Weights of a small transformer language model.
Size: 6 heads of 32, 5.93M parameters.
MLP neurons of a small language model. Each row is named by its layer, matrix (up: input weights) and neuron, and shows model dimensions 0-191. Each number is 500 + 40 x the weight over its row's rms, rounded and kept within 0 to 999. Numbers have three digits each.
A block is one neuron, or neurons of one layer that tend to fire together. After each block is what it responds to, as a language model described it from the Wikipedia text at the highest values.

L4.up194:535356464557486504451496477471497471480483507460510442509504479395541568523469455505495562514453483473497492501498485457535515585578505488527452424508530502466542577438506501465483478516516570521528496553485497517554578564527413499561474516427456513525511505502518517482513560515484605502464574459462442496491456478494416485510421524487446459522494525463488501512494506408535508447510476475535490460523520544517487533507542538498513511516496479483535450510446488502522472518534549502488529549468492451506466567537459508575562463457513541553517476443488481500383540566543563484
L4.up248:509429526516463460420483510452557505553497473434468474452580509423523495489446462445500494583492441506504505492440461524490497579490584435516454516442563540429545549419452468557458536481584507492490495490436505495481546502535485504438399469495552456467455531501487531489518496511473546465478497492437526492528504441484508489472499451466484543563533483481490558420460485492555507509552488522518550551472535482532486468474559513551579572478529413446544486556472493521432455545469520427519472557473462451489533576513521502513530450545474526522510464456518473498521523496548505446
L4.up278:522507558564462502510446515526497506525523455510482424492519480577497506456541511456507467475553479496461506474477610473470497535539495420520404466497518522513471539480434501512507482538569484506434469560542546550462445525581542467477472521499521531389458482499495511491543509572535561491523504539456535500495481473451408452525509432480503503586482539547439457494466468489521444546515518424587505439437420481508477463497537562504524521534510406494525435455513442549459508504469459444557500479509447481537502536458500483525518495452517517479548485543485476442491598509538545507
L4.up298:511478438637436554436475520450475481477506491434526431502562497456460564458499450484387519441548487495532503485472467548506592526488556458566527447469466519503521492532481489501447511468427516517505472511606554536460403506563452473596494500461523591474509513498528520462539509515492531539549516479476501520453481535541445509506518462487487416565472544488443493496430514524528536541493477452488498526480480555518475479520547477508532525521518484479498535604475520512460445511562544491466537455442413516577445536523485494495521519482521534482511494497510485471515488543554527537
L4.up300:516502515552475578471441550446461495524493492445470357496499494515493498461515529537429558499484496489475488488564537485419552518496552450528435443449496480506483553420451486562473563512457572464515492519444518438462495467533466502485470484481568582475472510472443475506536574525516546443404512495503565460450542481480490528501519544459415429534484511481474582563548539527520460482537452565510468523491493507527549464466543534505547531451555501463541461492491462529493435489483530488498499477465426473468444576528484470560549452527543524565522502491535488470450500498545496470
L4.up593:458464471565536475491481503520485506458576539441535438492556500458483467520472485483346476489442512572472516529527488506520548544526545487499439413534486553472521533513513535449518477512495500526441448524608466523447482554549555482573542538430535529453448518539473448508420519540543612478467527471480480473473477551513533493486510482498484444413484463502477466489477487455546509495539585526489488500517482532507476473510471524567477551487522499486527455505455572507585516512455484492488520392426491479445578526518553439497505505526553505530498461515512415526505530517500504473
L4.up688:487458458502489543530454555531500478525399486498495463440509491515432519462529490396393574447551484506414491561484492457526505586477521470524427475486487474557480532506501473552456506517519474533550468545555525493440521579527533528507482527519510493510502474457507474477470426548504508432491512490427517448499466549514523517536509478498430499473452551446429534535547505550543496436523516564532433514486483504513470439506517512505552581543525460562494458481508434519447522495513597435543493423572441546474460597483515432527487497491477535541549495482490449496454493508524497487
L4.up750:554441495538487472418459509514513486505531504482545449471525494479439552582546443396449513490534489551508524433464560501499468563528569440536491430505517568489467498523514507533459513475507516448538500569466488479446490525474487588550455527477560508451504510497463480491562522468522544429601408522522506549468506383488439455490490495495470506450505475495465510516532470448481467526548513484554548510483474486514499526432558456498541534583536496509528439461498497514580516477519500458545484377460488472560532572537503448498523521490489504581529491472500500456491543458514546533
Past-tense endings like -ed attached to a verb stem in narrative prose, such as sign-ed, expand-ed, record-ed, and occasionally -ing.

L4.up139:472436537594516520490502527552558519508430458480530450459602489490493511445442490491515538467519474448449514486426528433495593460495496525499487491459509426352513468497536471580513542541501482524412503556545549525590481554509475538456493538467531490471488486503552461486414462509511484528517502471551529537558514512493535530524480523480483539522608532553428501504407479458476528457522541487551499474459467511525443442457454530531549476488529532502475440485563440528423518509537535455549469490513506502503543544498534498447527535473468521503437480536505442468470481518517491503
L4.up208:514492546584544560506474481561481520549514487523499516560469454474486462521451494418473496548508489578438479526423414473464468546473567436498445461469512547468486451468480470479527506540518513559532539516446460558518495446503454536536429485464499498443517526461549527518504487434440499594592525479507471568516470472471466413457517514504539503522544528564466439541420458502531511494483457550460527437500487525514502483542530502513478478551520377512551476453480516537561486482546478515590515521542475447458467463460519461501557524519551490527510492445525505532435564548523535541
L4.up367:549507467482516448468538497579547523486577505498527514569495461550477437501538482396423548518475473460562448589464559386487518523508508474491525475478596553469516472470507456478532499555519444488466502553604504500532430465454446517505559571486534522512504509472507530566454524578469564508486474516512485589526497424428519486454545496465529478513497520531433487510468520509425541461476461483409511505494497435484438537454484527537471517544490520429449547545513448541513520537492487538530463528502499510519495485472528490482492508474448458460468465483533547474535526435518570456
L4.up369:497510484549530515462530453550601482524529460556523534506559441563463473555499464502472491525458463524484490593494559461449431500513508444546525464487523562536533481446465433473514481547554521542476542560527467508536427479481440554514484496507526515521472499484477553523426457553467476502584541542515499502554441462476441473495487459498552532463461466598436570446476452528432489482484451486525509473530434461528448448478546491519520540543523458482476500503524451534542515476455512525537488399500521513493531472491574449450505521436493498445530485488525451445461572496616463491
L4.up438:584502565554455508480462584560470513553471500555520420511556519586507421495485508555530486491536457547431556500475563473540521492473464459467496444465556472531500494478502419535481528516571475451509548550528490511530455556513470492490458466546552523440549494423478490506473542527524498531460454526527542534460446426501543473485530586391524521511489490541502542500464458443444473492482428465533486447486478563539458444547494557449534563473470489511450462446515529541456461460486492491520478476483555456517479451514503461533540544473517570484549508492494437529454518497511540593
L4.up567:529540494578438518436552457535522530510579439574565518517486492564491508542565440509549573453501519483524569488501556485511497419487522490545556466484497521544502443525508442476535533502471501481478460568548500516501459477450478519455450561452578517508504485435498539494460477469502490528473424463466490569530552510453448480481524466476518426509432503504503464534546440516521502580496409524450491448485549426515451456516557503534453530599527516491484540455438451528503511470506498479532493521524512451453489487440454477515529512480399558498553468571505506456487445487511552433
L4.up599:555438525559488476482412503487471498515474467511458405538552426593481563493445462537507543512508468512470470448527476444529506515474482527512503425512527469544511524555525493567511532523442482459533435581538513489480512540476513525461473581477523485470511531463491526528502490483531545565474497477466518570441460497482532527461503549466497510533514483453442527490527470497431526522492510473475461410479475471562405412521413566474530515529502464540457485431504498552508485509482500467631540481540511374505530529467464495532553480515496545526576461503498508453460476537496567535
L4.up736:583460550568493506493474541550485489505534476540510484519525493562442403470527511462519508542542466534481493523442565479499524506506504445470474501490537534470514478548509480474542542527508491537484507585511524564455500474491446433441483486499548467451548445424520549505470564486556569596500457459556532538471471428451526491433507527449519535430519520545403514483429487508511503526486437465455496487470503505523453444491477584519525492587522403575501551496498501520460461518504508496563442536480481377486485451521479475543536530476533552506533470521502501476395481469466524506
First word piece of a word split into tokens, above all "al" (alleged, altar, alone, always), also ex, ab, ph, adv.

L5.up243:500492504556530613461446599576534543462496528491496506494553510497429541442499482501440525436511503537444536529438531485539504514501532472518542406464480553542522512545471430543449567521492468540528518509535527581459537528547518526522546410493569569529559521452395526489457461500436521468516521461586499500506501504437505524451454498416479486545526480485529512481456514481512515540530525527424469499479478486511458462504522474554478495543511507529485467531548469531496543480510532492463484498423497492466399509449528483454489533411467541533469484478508542512503606504559553493
L5.up314:510465455506566564490531634517553557524486471412543429494513469485503527517516500501502513486446505504491423545479431477513499491462492436480470437448499546510540522522460467477533507485553494544515458452525537509492546510516522506515504465496513500569482536466489476483494397507390530502574436527584553540517490483477422570444457461491547450509412513525532557498521501470551522453533434551489560428519537491521415487518543545551500486517503508506503439497531427539560520464522486499505443511406515546481500519505571531526508460457531431519458500508501553466547511520542521438
L5.up355:444391511590564462491502429540491530480415428533544515497546470477490516515476507498484551519534478522473533486435530473475522499446471483534453469471456532467536482507540516478527511521575532510525515458527526572529474448562459464517525499497583529460481517478553539494517482507473460537471607413545567554422530522444518468528462506471515526535500423527512556574475477464524530542464517449426483496483472572492479442548455541474481508522544450519440489521495530567491521491537580485478526536444474512496448569458499441533494470467465580491409446505528434525514530530543470524
L5.up453:506483499541507531485449522531492491508536412417492507497488511526529500519409459496455529549524459513427404469559544455477528528504552446515490558464513519497486414477478444540460501540472598501571514506406479535463542509510471561464441475483501512533536434501393498482439487496476573487471478493498546507403522469472472526464484476476538533514521488534512552528494435428519510477531413506428460486483511554484488533454550457576504516493515437549511505577573519531532475453480589517535440517492541527509436523524463468563531506423458549504514472521488520464492486490573496478
The conjunction "and" (sometimes "or", "where") after a comma or noun, starting a new clause or predicate: "Lisbon, and then", "homes and disbursed".

L7.up374:525471513541498429444527476448479491516530479526561510545565507521490513539491418483475501453461465526484525469549469509519499528484565509456428440484471558460524517407513483524487545478531518491518513620512480474514520459450473454546527490460496457555427522446490497478527482506512473545484464454503480549545520446498500444397483541487469548528490470469427551600434481488552549520551501526471455500519489521449436443483540427479476515479507458543555515531475580567505461399516553561525476551428546454501492553519428475508555456469492584553462515503515492455458488483546491459
L7.up630:582503497534534451460490550509491541582474537445547537572548469472421476508473517518471485465395492536495514472626501573418555467535561471527443483487509530459590492498537500457517545466461500506531437523496479515475491479498538500515507445462508526462460543459483447494548468504431511523486534520560518513523512476536406516428455474455445432535489436511443425591469499475550543535487528496490481466538472497528424534542487538479529467490509510541536414523446544553535535478489512456486519500427514427494456519544435462585536491495534498531471499499505494464447465472514525480
Opening sub-word pieces of longer words that need a suffix to finish, e.g. cent in centre/centered, pro in process, desc in description.

L7.up31:555512490527547458457431482478449580490413493409552510457502487491487516450494522475409524506472458457553526454458501531517487527525512429511508507443530548528516509460491455556420466494527497452496543564557540585536374494483407554510466550495440576491428492501498489514463510582474499526480404522580554480488514526452478534549514560476548465506423528552486565495512497465493489474514504538519492511493476512561518461468481449524508472461489456447534475548531552502536581523515439459498484415467546538530553528510523449494536479489483505524509484522575555514527502494524472521
L7.up645:550484514500592431456495486486454575474517507353573507459519496470490540536442459419473505462483485466488526568512458581449480515459592484489502530549468476494529542469516457504403481456488546515479490536503502512517509500477425555507519450542518494505499502445542463542521507459443549493508479449558493450513465504521447522503487536477511489527512530487548540567528583447424502431504506472503417513488506519514468491515528473457485449491605539457537431536505517515538480429489518427502487546489485468553537583478472478562563484413479495476521495479547464568536509537520551503
Coordinating "and"/"or" joining two nouns or adjectives (social and political, disputed or debunked), plus mid-word pieces like "est" in investment, interest.

L5.up34:543496487537540474456500517521480507477522540454518451484490480550544512462522538474527536443545498549443507459504548504480511457426572501501427480495507589455514403518482472518481487480566495537494467527475523533531489529499496509490420483415534516481448589456525540489507491487531620564514529451533452582527438470490486442460503499479452484459526505529380483499438426504501542489524494478543462489508567489555432461436503538455496525526558502527507540487456480539554439461498476421595491557457539459570554553514528482472561442499501431525528469510523489509475552479520546463
L5.up362:494534479476558479479533505534465554503603456465538498481496459557501484458531465470417595498477476525500456497406554482497525481496513512552524462490547518487535543535432475546465477518513475563562540492460453488504536448479501500455522564495436506522453526482486542505419523504473535577517527519479448488460414467484481451470555512468541472500531515456383446490456495485539558538446452517473513487492565522501474489424535547443516551492510478528472477560516464532447463481466543525585433541540478460520413504461532441524511531496477517454551524424511507593436527482493528421
L5.up676:474505515571534491394543480478522492466509480499541483490444513463531511457504501515441581522517498527485536487434477499528533549544494457534450474466477512439448555544520425528498542502578527455488492523569551516432511500503475443433501576501582560491470555491531583496469451494498530552476487461526560575497444513498407487482478528417528428587425489542509546512473450538498530506518470509528521440471545520530440418468480533503473471542527504462521522461464485511550525586443522481496515497408480458481546540521434462537504495468396493512499479514491533526503532531559496430
L5.up701:564477489580467494469480488501500507520550483489532504507516460518507577507537460461514525508480478490521498471441454473468494445523512554621547537565508492477556500525527437458473553467521438565596503570490496500413480475489469544516509565482471525496553406499459504488466501501504445504568543444464554551511440507524510434507485503455522509515550490450530487492473445530593486566492486519456532443500450549477408471512550528497513510521506476517523485516496443529507531522407567506633452526466451491517480486425466480475506536393546505436487487464497563556478458507505494481
First subword piece of a longer word, usually a Latin prefix stem, in biographical and news prose, e.g. res (earch), adv (ice), dec (line).

L5.up109:471463458492507563478475557489499454489498511489503448467564485513516509495470463462490469473502483538412545496563507551485524529491569501574519521491483485536566508506478497532460462495492457554516515470517512527479502537516453554575476480443512471455473436518457487516486488518451513478438544463479494461488513536490592480498530544488422448514584485482439469629499553405493496476513533539471499531491493509548498516511502438495550564479527391490535558477544451547472452425553499471530505489519514469458369541474523423455565539515569473587521476505506510518424513420518522557
L5.up189:486486492511501524481515539439544545514459493501527456506555461460477527501514475522514588518548495491501485471488563415519511477484596503576503458443477510483484574475515457565505490494484538554503478603482473531446568523543405559479518545417496481461518463459511499517450502562535508458494529500463534445473496502512492527519453547464450465532522522475489533562553481458560518474510469492476457524483565501605473449528508520525495510560477442501495462506459506539402482429546554409551516430483552510467493527559428454505562515491425491561457504511509482467392484509515505418
L5.up228:546482496523498486536462555539510545587413541550488488485496480504444526475506482483526531421519428494490451493539492518549532495502547505531454480547517517548508579471490409475492502539546498509511460491509523493471526570478486504475426511481491472460478465502505575450560511518543515497492539512520497454487489573517534568478497517475507543494499462475479561500494527459558475471522451462552471536436479513569479490578542468515539479548476444476496477436489438507421503539543572421484483459527388511429399519541557486543532524408491562554468506482501500476368557437499482540
L5.up587:521470446451498544562507572542598527502451467486482494503509465540552445498463523475441535494501469521452512563444522455502550533509492458508502472536525532499577510462476457486453493489521582538478524513559508553506508585499496539529412451509523448445435491519481418474446528520549491565490479503469549449469481583510508476540426553474477458550518511445519565453470485462498508443491450518504507500513518526584505464598513524538542561478482473541468551517598470550444438499525507490455438417529458479467404444526490468435514538516506544542496523445495531450491474537515510538
Past participle endings after is/was, often word-final pieces of split verbs, as in was found-ed, is recogn-ized, is used by.

L7.up367:503404541579489540479473543464584483512435492463526503422481490482562555526477521564499507500520477577481482510419503441524624551522517468497511468486546517554473487483541393536451514514556565499478502539548522528520482497493427515519504484491492540533445446472585493484581492501464515469527465496492426467509491490510528546485483547479470499539468520520462546515459490466565485449518466516493462485473497518528539494486582404500523639465539478473513455573523488527508462442530513450483450478452451512514472536502483493541516485531526539528460503506492400530430559546559480509
L7.up704:511435503597465531508476560396512469567503465381495469435463439513450553531482530503512537498543468481513449482490482503484554519538583513562534481482485570467534527491457473471493530504557520535557480523446522532477513552529506465471529489468487498457506468502541538494604485579530549532523501472400453439476433479540496536478477552452456439488473502487498567477478503470524472498563457479484537445505529492587422530553524419526494529544492532498522504564483495534479487493501489444500507464492449480464459599540546515526516456481503479493537558523528444474400505508585511499
The -ed ending or whole past-tense verb, mostly in biographies and histories: "Died:", served, worked, continued, enlisted, built.

L5.up36:472398485584510462565525454497491500478497536501500508510486449471552527478503512499485538459493470515460527513420541494487492538521482508495472478519472549466505425479504518497458491548476535507454510588536544578512490571500525512569528543468530474514501528497528550526504502484432488506647551379492508454550492460451376520530445577482482480463508438452478465532456483565464474535459528543552542518467533467521496494501566482479482558538528429484458511493491474533497529490523474473542467544409461467601515471482462479529514463501459435509486441439540466464497534576533510542
L5.up146:521444514518485572604500544541470551537552445542510477465530468560515510470449499523512507406402503514437448499435521526565503542474503500487444527502529511523537457498444543560514514597457496453427467527490578531529531516494476511431530561462551479537572530475506441581496556536497463452526551502517542481485460513495438498429548552494476537519515556403518489444432494520471532474455471443418538529462547490518451386568485485496502488562535500497534521519488485517521565475479499485489486514449538446568460504514510464526487479463486508485528457493516439509545518455522504463
L5.up670:533449458574592490532508548525479563471477497455483427562499456467490544488516489493478495453471480531455488499497549494472468528439541532501413443490476478461546468504461495487511531544548516488476510551561546506535534555531490461557428534486430507476529499500503560498609545534516628451550476394483500515562426484468473566508527429502473518543520447482382539451447504480463537516501497485585491508425443511523492495503509502474523487541537432451529456557551517512454451479514439547547453512472473507552486470482480484522526516529534489529485494473540429439501520554519534506
L5.up710:460455478549477480503451444493450497520514483478548483535495470541551463489549500492491590491542495539468456519508563504558495507580470518525547546503476485489555473501482507465492476559530542525550534526477516489421519567441528499527457492535460504560609475456413524509506558466535596544621496431441516459455477521510509569494542473508505485514485523473418510493535543488514490536481450515464543505430434508491511502516443433463497505512524422483394431504554470526523494486507531515489446508522482441517444478478462370493526520419484475537579477448501511527473477479501557483
Colons after field names in infobox-style dash lists, as in Country: United States or UBIGEO: 021014, plus mid-word pieces of capitalized heading or list words such as Institute and Education.

L4.up142:484538448465539557535463541490474485562529490564525401559540478561530470503404530543489438581562507541424463536506475436441565513485575405528483475530518405479491481560502454563493522510485529487538450490529544567504478483449406444556484530464508521534498502421505460499514464513436544442570485466550513480490528474454458530549507462517495463524473516508457557506451454565490480464508455586451531496509518517494427446518573531519545543498502432500511525493549505532505540528563489526519469504473522405510458552498498473457502508478477450531559487514501503495474533510552498473
L4.up363:546467514604525460461501466550501567489557500453527527502547503510507426494549508429413568485487441506506484502501470488475524502496485430520472519533464534507483490536427494452511567498493478462446504574540556585507476531510512464569472480473569565397518460471485536494527465555499495527474483477440564513550541455427533554451490508477461468459516496550479425536502471486490404467495513487489524412446466517559510454498501532453566520533558446525441513507459515546498502494496561493508504480452439444556487483440475476519528533482556470514543485407521511444439463514564556537
L4.up387:473478416530533482548484455467494522573545481533543440557495460508491485522518536464425571490449450421541438451509446439539521499530494479556466526588496457506448479493466543500520500526459570504445367494471525514490500449485558529538544607496465510500442514495510518537537524569474508500459548406457493504512490492489449523469510485455516481526479487472463506514549466522539525499501468526474496569489501401517510482463468475635464523592546463441497570453472523513519485508532454497565479488483436451420555525507488511528514492515437478479538455524506478457495524458515473455
L4.up486:537484495552515522505448478457467611505501510413518421477534490569495540484480482516441552431508453444516539526487476522521573496438510444531473457523508523477523449517497495531431510537526544533492483595510516503510503429576478554524467541491495521419520487521451535513518489562543495562505581422444579524564460503471452481575475469506476537447530512531467483437480477460446520471492526540529450501466495513534512462464509544590572490542505458448493499451482542527500515426488515478495454447386426515500576508474436507477518523478502526467471451430514426474486457473510509517
L4.up505:551441439525541528439483551529505509474469480454503534441453532510455512493540572494384496411499494559522545531476522507531561470514530540498453543560433552571520398548446502456481496507543466461467509500488577482543548614516447452541428472490562522475514543491480546468535540531552472505485440500458456525531484445505519477492525467445487456504477470514495500461544485447478447466486515510463504481497542531535522471515468527448531437612549483571553475468490505520477442428508524534470451488411518531466477443454475471485518543453541544520499485455515429552538492523505537503
L4.up529:488467408480513518522509483461503525476494509443498542522507512435514481484478523513453594516468469524540535480521472526491493489542418463514465500594395486512492547520411566538484440467539541441503449486526564584540458543522437474507538537533468502494516393501519491524510485541533535515548481444531564496520484527489524491550465519464451489539523424509471465530483458417485474479489522513516541531497499459535532449500581432565545552514517522454559585419470502503538534517486533425525514553416563503526411569491478494462504404487536470507526492486539489468527517562495526475
L4.up572:480451463570546554446474495426472560504532487404544495514493497478569481531553547419451578501534479555482494529454485535501472559486561418550465501468491535477478481451478492479463459490551525500493482448521523483463514477553466522529441520529557531468481576486517582539526543510500529535552556387501580458539430489410461419495475444553509504488498550529470560525506461458484410498488478460508541522458465529496508475497494454508506527588546394471453469457519500534538475533507503508579486505468472454473512470500513446510526499506445513514540475434529499514485505545537541571
L4.up647:485497454499497572561474484479502539537551484492457520539519496494552477453450602500400536535516478542500460518495526438410516575537538437551405509510477470493446470454445440503495472564512505496475409511499529578491496538524470501488512526438550502490470528477503559578489519530493426484518494514475547465434472443489427476527482503494509484487466453542418535458555491512508424480520470549459547543492543519494488439569505492542550532545503471498530554509503505543584522527455453508542491514374512529470454521493545517505494536531546451474531523465525457517477500567579511417
Mid-word "er" pieces, above all in Sup-er names (SuperSonics, SuperCollider, Super Singer), plus colons in times and label lists (3:20, Total:, Website:).

L7.up72:514469452514441568502517516540516551551538487472535516555534464503552560472513517450457525502491482595455463520495525469530487505437479468510426519482453561454465433576458477460519449559432492557474545506472522564534514493498437531591520439487511493413539428506503546570542430525507542550482476458516491489490508527478445511481467518483522513522477550580488544495479484500428524482478508430476551523476449499518511519589509532480557530543526430509530495544522501527525503416513497521545494516429458457534493452535510474473515492399561548476468524394516436496510446561512529577
L7.up551:592508465511491510503499500462468529570500445391500476546546467516524494536491487506489558444468466520474506483472487477473477518534548484496518505502429537568479516561403546521462481490518503495489510509458459568486537428479401548493516499487514499481524525506419510534537374546501480514516469492449635499528476433442474487494477488480500527486531511606516502455530444491510499523511473540536502487463532563494515394557534429470528501479490472488472528533457507541622488399439501451505507522449523445501480445484534512481519486475537466484530478481535432461477503505577502561
Second subword pieces inside a word right after a short first piece, such as O+per (Operational, Opera), Sup+er (Super), O+ver (Overview), s+er (serum).

L4.up5:554447509569538458451498495457516538533504530430483489511571445460549497581520490479502512510478474520511476543431502503507523568480563528540580540552494498418499530536552497543439494449483531546528529529448524489518506489487442491519540532490506511535442503523509517431516496497548547562563456512548529458566487470522452536457467513484466549549520507520519445525412479463523437449427460453523488503460512481548469515491489465514499518510481433480471464503567547505433449482516531402488481516441505536564405411516494449462525521532567533551443537430506539442409553481492522568
L4.up14:474471481466509516504468565484553465492491487534541548436554469428490495513449490492499557563434457572488517501455512551458488529471531502513510523433493477534543486483462468605462606504552453476570507483512554510476524454480392482512499498488456500548495485432408444455460457516432535435515453557529559492471497488486517519536491485477453500460417499610484526513480554451553453475519466528533481489471543493566480517481585499537531496518561430550543512563524468513492500563499487517468459461416596492513467518491556480528520503466473514515463493513542488468488517560580457457
L4.up41:508476477477526575521503595499544559484499418491502562490518478469486494494441500540463484549502499505463476617412484491480522544539498540534514541437489563501592485502520477482489507568525512560529544482446547550517522536489433529459430498464522499569465476420495495524460437487470476498566505437526526500390514557483497535522474466518472538517475499586494566453437571560461421441472446446523512489464556472506497492528556505554499459487492482498505506483539496500511506469538588472480460535469581523539443439491495409455482510447466478454539454521508540513503539554515541528
L4.up137:534489495470499510531521509484549487457439463426528471506522536445511476530552486536451506439515446559501501494487483550482521456426585499485449515526459425488544491506500483503476526563517496479541555498487528504587447495479500478420447542459463601540539488468524451464533479539502524513447472513551448514462521573488533546569534457505504506470496578531441591432392467529476485467489503505544474471475463565565589481480513447466536510500576500510479471465507496509507418531528538515452547487565506498478440495476516442500538507452550570517469524502514384533512529529563491420
L4.up216:524467511507558478461523465476549533507496462462483516521501484485499455564538497425408533543423481451555527514429460542502492501499583502535459456446476494451520529479560511549472494500559497517518558527532537484469501543467474517538508477519495507501541463469494468452455454488525476548539432469485462480439499490493486606582446482452543491544492497532498580518459545541508439501495508520518464551496487452507448498506505486525527570539538528427449533526562552485532492473483441359502490387426531511556547563534527483410504527497512419536506534494535508451459590495549500502
L4.up250:540438522519466485479533617589519565500480492497515542507526533486500463473441514422522524525507491491510450566461485489488452506537563489525429560431508511435573542580493476470465542575602465516541516494541620525535477518535483442512549482506475483490500457493513491522440510542479496460483475505511509523462509485455495520449480460468469501478493521547481466545410534436524512486470440503474471467430479517499413457505454487515542479575505452534408523569480547528440502523525576482507463465465593474518468460489451445541494574431457528504498479532524464515463517542512454491
L4.up308:516486440540536559573574592489534583492500483467597500487563447481506485473549490521433536430480475495526522513535525528517485465451510516514503441530494517573592465500468486459436448577445474513486448546593519521460482551477525458509478525489496530489451528464459451519492573527490468561560458479552456471538429527527388570495508530421474470524488529550496491521478506451417494492471467477538466431474532517542448492487527436520492559477528483462488476434478484532524481513490477411495467511483571475551501490510503447487513440487477484456598466452515492498480443482485533483
L4.up573:533512539530604473426551524525486538506489443531519553527520478442501521506467500434493529483464487531505476539398496495514437448544535449535380543450464543515571438498460524458521492525533463469538511505481515578563467544528504492446480525468496553474458600476509509490411441504446525537511428488596498472530506479459435532518558503487564448499432490555471513470441468485436505452489531503521480478456529493537510469511502487475474447489541530505496505513488574548542463505451491406474482487477580500527541500507511471507532526409414461488478469520538514513497602485515509462
The conjunctions and or or joining list items or clauses, often after a comma, e.g. "covering more territory, and"; also his/him after and.